config.toml
d_mlp = 1920
norm_place = "pre"
qk_norm = true
attn_scale = 0.122
parallel_block = true
lr_head = 0.00504
final_lr_fraction = 0.1
batch_tokens = [65536, 131072, 196608]
seq_len = 1024
doc_mask = true
z_loss = 1e-05
train_tokens = 1004000000
MLP neurons of a small language model. Each row is named by its layer, matrix (up: input weights; down: output weights) and neuron, and shows model dimensions 325-388. Each number is 128 + 32 x the weight over its row's rms, rounded and kept within 0 to 255.
Before each neuron's rows is what it responds to, as a language model described it from the Wikipedia text at the highest values.

Separators inside numbers
L2.up1295 [162 158 121 145  99 155 113 125 104 139 125 128 113 151 130 132  22 147 137 156  67  93  96 122 111 100 140 102 133 115 129 161 115 152  96 188 168 169 165  95 157 152 111 136 140  81 127 116 118 144 184 173 106  97  79 156 163 118 156  96 135 147 162 142]
L2.down1295 [ 95 176 173  78 148 157 147 120 144 143 104 145 143 124 126 133 158 114 127 119 175 103 106 108 102  70 127 150 106 147 165 168 171 149 145  98  82  97 123 123  85 108 146 167 128 168 148 119 150 108 140 121 145 165 163 108 126 117  96 123 117 144 158 125]

Token after a number
L3.up511 [140 129  77 119 152 155 198 123 173  77 181 134 131 107 134 106  63 122 110  96 130 146  72  69 171  51  96 161 154 129 115 106 103 154 107  95 109 133 150 117 165 156 102 158 151 108 110 118  72 133 118  64 159 141 193 154 109 163 140 174 111 125 170 163]
L3.down511 [135 129 123  56 105 156 121  78 133 185  66 128 154 113 128 147 151 163 138 159 135 197 122 153  49  48 134 138 101 145 155  98 200 115 144 122 116  91 109 119 106 123 143 120 146  91 101 127 110 221 119 106  77 133 125 139 205 158 102 121 178 138 122 147]

Second item after "and"
L4.up563 [121 121  70 111 136 127 132 145  88 146  65 139 145  97 164 101 103  98  93 120  89 112 162  74 113  64 129 124 142 161 108  94 160 117 153 104 110 157 124 148 136 165  91 101 104 108  75 150  87 146 117 119  62 178 110  98  93  88  82  96 125 149 156  96]
L4.down563 [ 94 200 131 158 111  95 138  93 128 106 106 118 149 110 119 123 155 142 143 101 167 113 176 157 159 161 145 118  64 181 190 187  79 152 105 123 104 114 131 150 145 138 134 110 188 132 128 119  66 160 142 147 155 133 128 144 146 108 168 159  76 122  91 159]

Range connectors after numbers
L4.up605 [107 112 154 156 156 120 174 169  97 134 111 113 142 113 137 161  78 187 127 114 146  99 101  79 118 111 109 170 167 132 116 137 119 169 124 133 156 145 131 165  77 150  67  57  81  82  92 140 127 136 145 140 116 168 163 185 122  57 137 140 139 172 116 111]
L4.down605 [156 113 109  59 105 177 131 160  86 188 106 158 150 122 158 132 137 162 134 112  88 117 149  80 115  51 155 125 171 140  94 175 119 152 120 119  98 143 128 139 114  93 148 154  81 101 113 180 123 147 115 133 137 129 111 129 141 151 101 144 127  88 139 132]

Mid-name continuation tokens
L3.up1490 [ 75 188 175 160 155 159 153 113  90 154 139  83 178  84 136 169 104 105 156 125  91 140 169 108 129 111 163 123 124 172 125 130 112 187 153 116 146 156 141 147 152 118 137  91  91 167 110 105 115 124 155  99 111 120 111 161 123  92 118 116 150 118 151  83]
L3.down1490 [112  96 123 140 103  81 118 121  85 119  99 114 156 115  75 127 142 117 153 178  94  83 134 151 132 103 105 158 121 154 148 143 128 140  99 114 152 105  93 139 136 158 152 127 105 113 114 132 121  73 179 126  92 124  71 154 115  82 110 104 120 124  94  91]

Nationality and country adjectives
L2.up850 [ 68 139 164 161 101  94 129  76 132 155 119 166 145  91 144 187 124  82 156 122 144 126 149 128 104 130 135 136 144 160 115 135 192 134 161 158 106 186 195 127 142  81  25  84 128 130 119 137 112 169  90 161 141  51  83  77 118  61  79 149 140  97 105 123]
L2.down850 [130 164 179  96  42  65 130  73  89  71 129 142 134 140 124 129 162 151 195 136 140 109 104  66 109 127 152 127 163  93 150 139 220 176 142 112 178  94 139 189 114 113  78 147 137 140 143 162 172 187 145 126 177 103  51 101 121 122 146 145 111  96  74 109]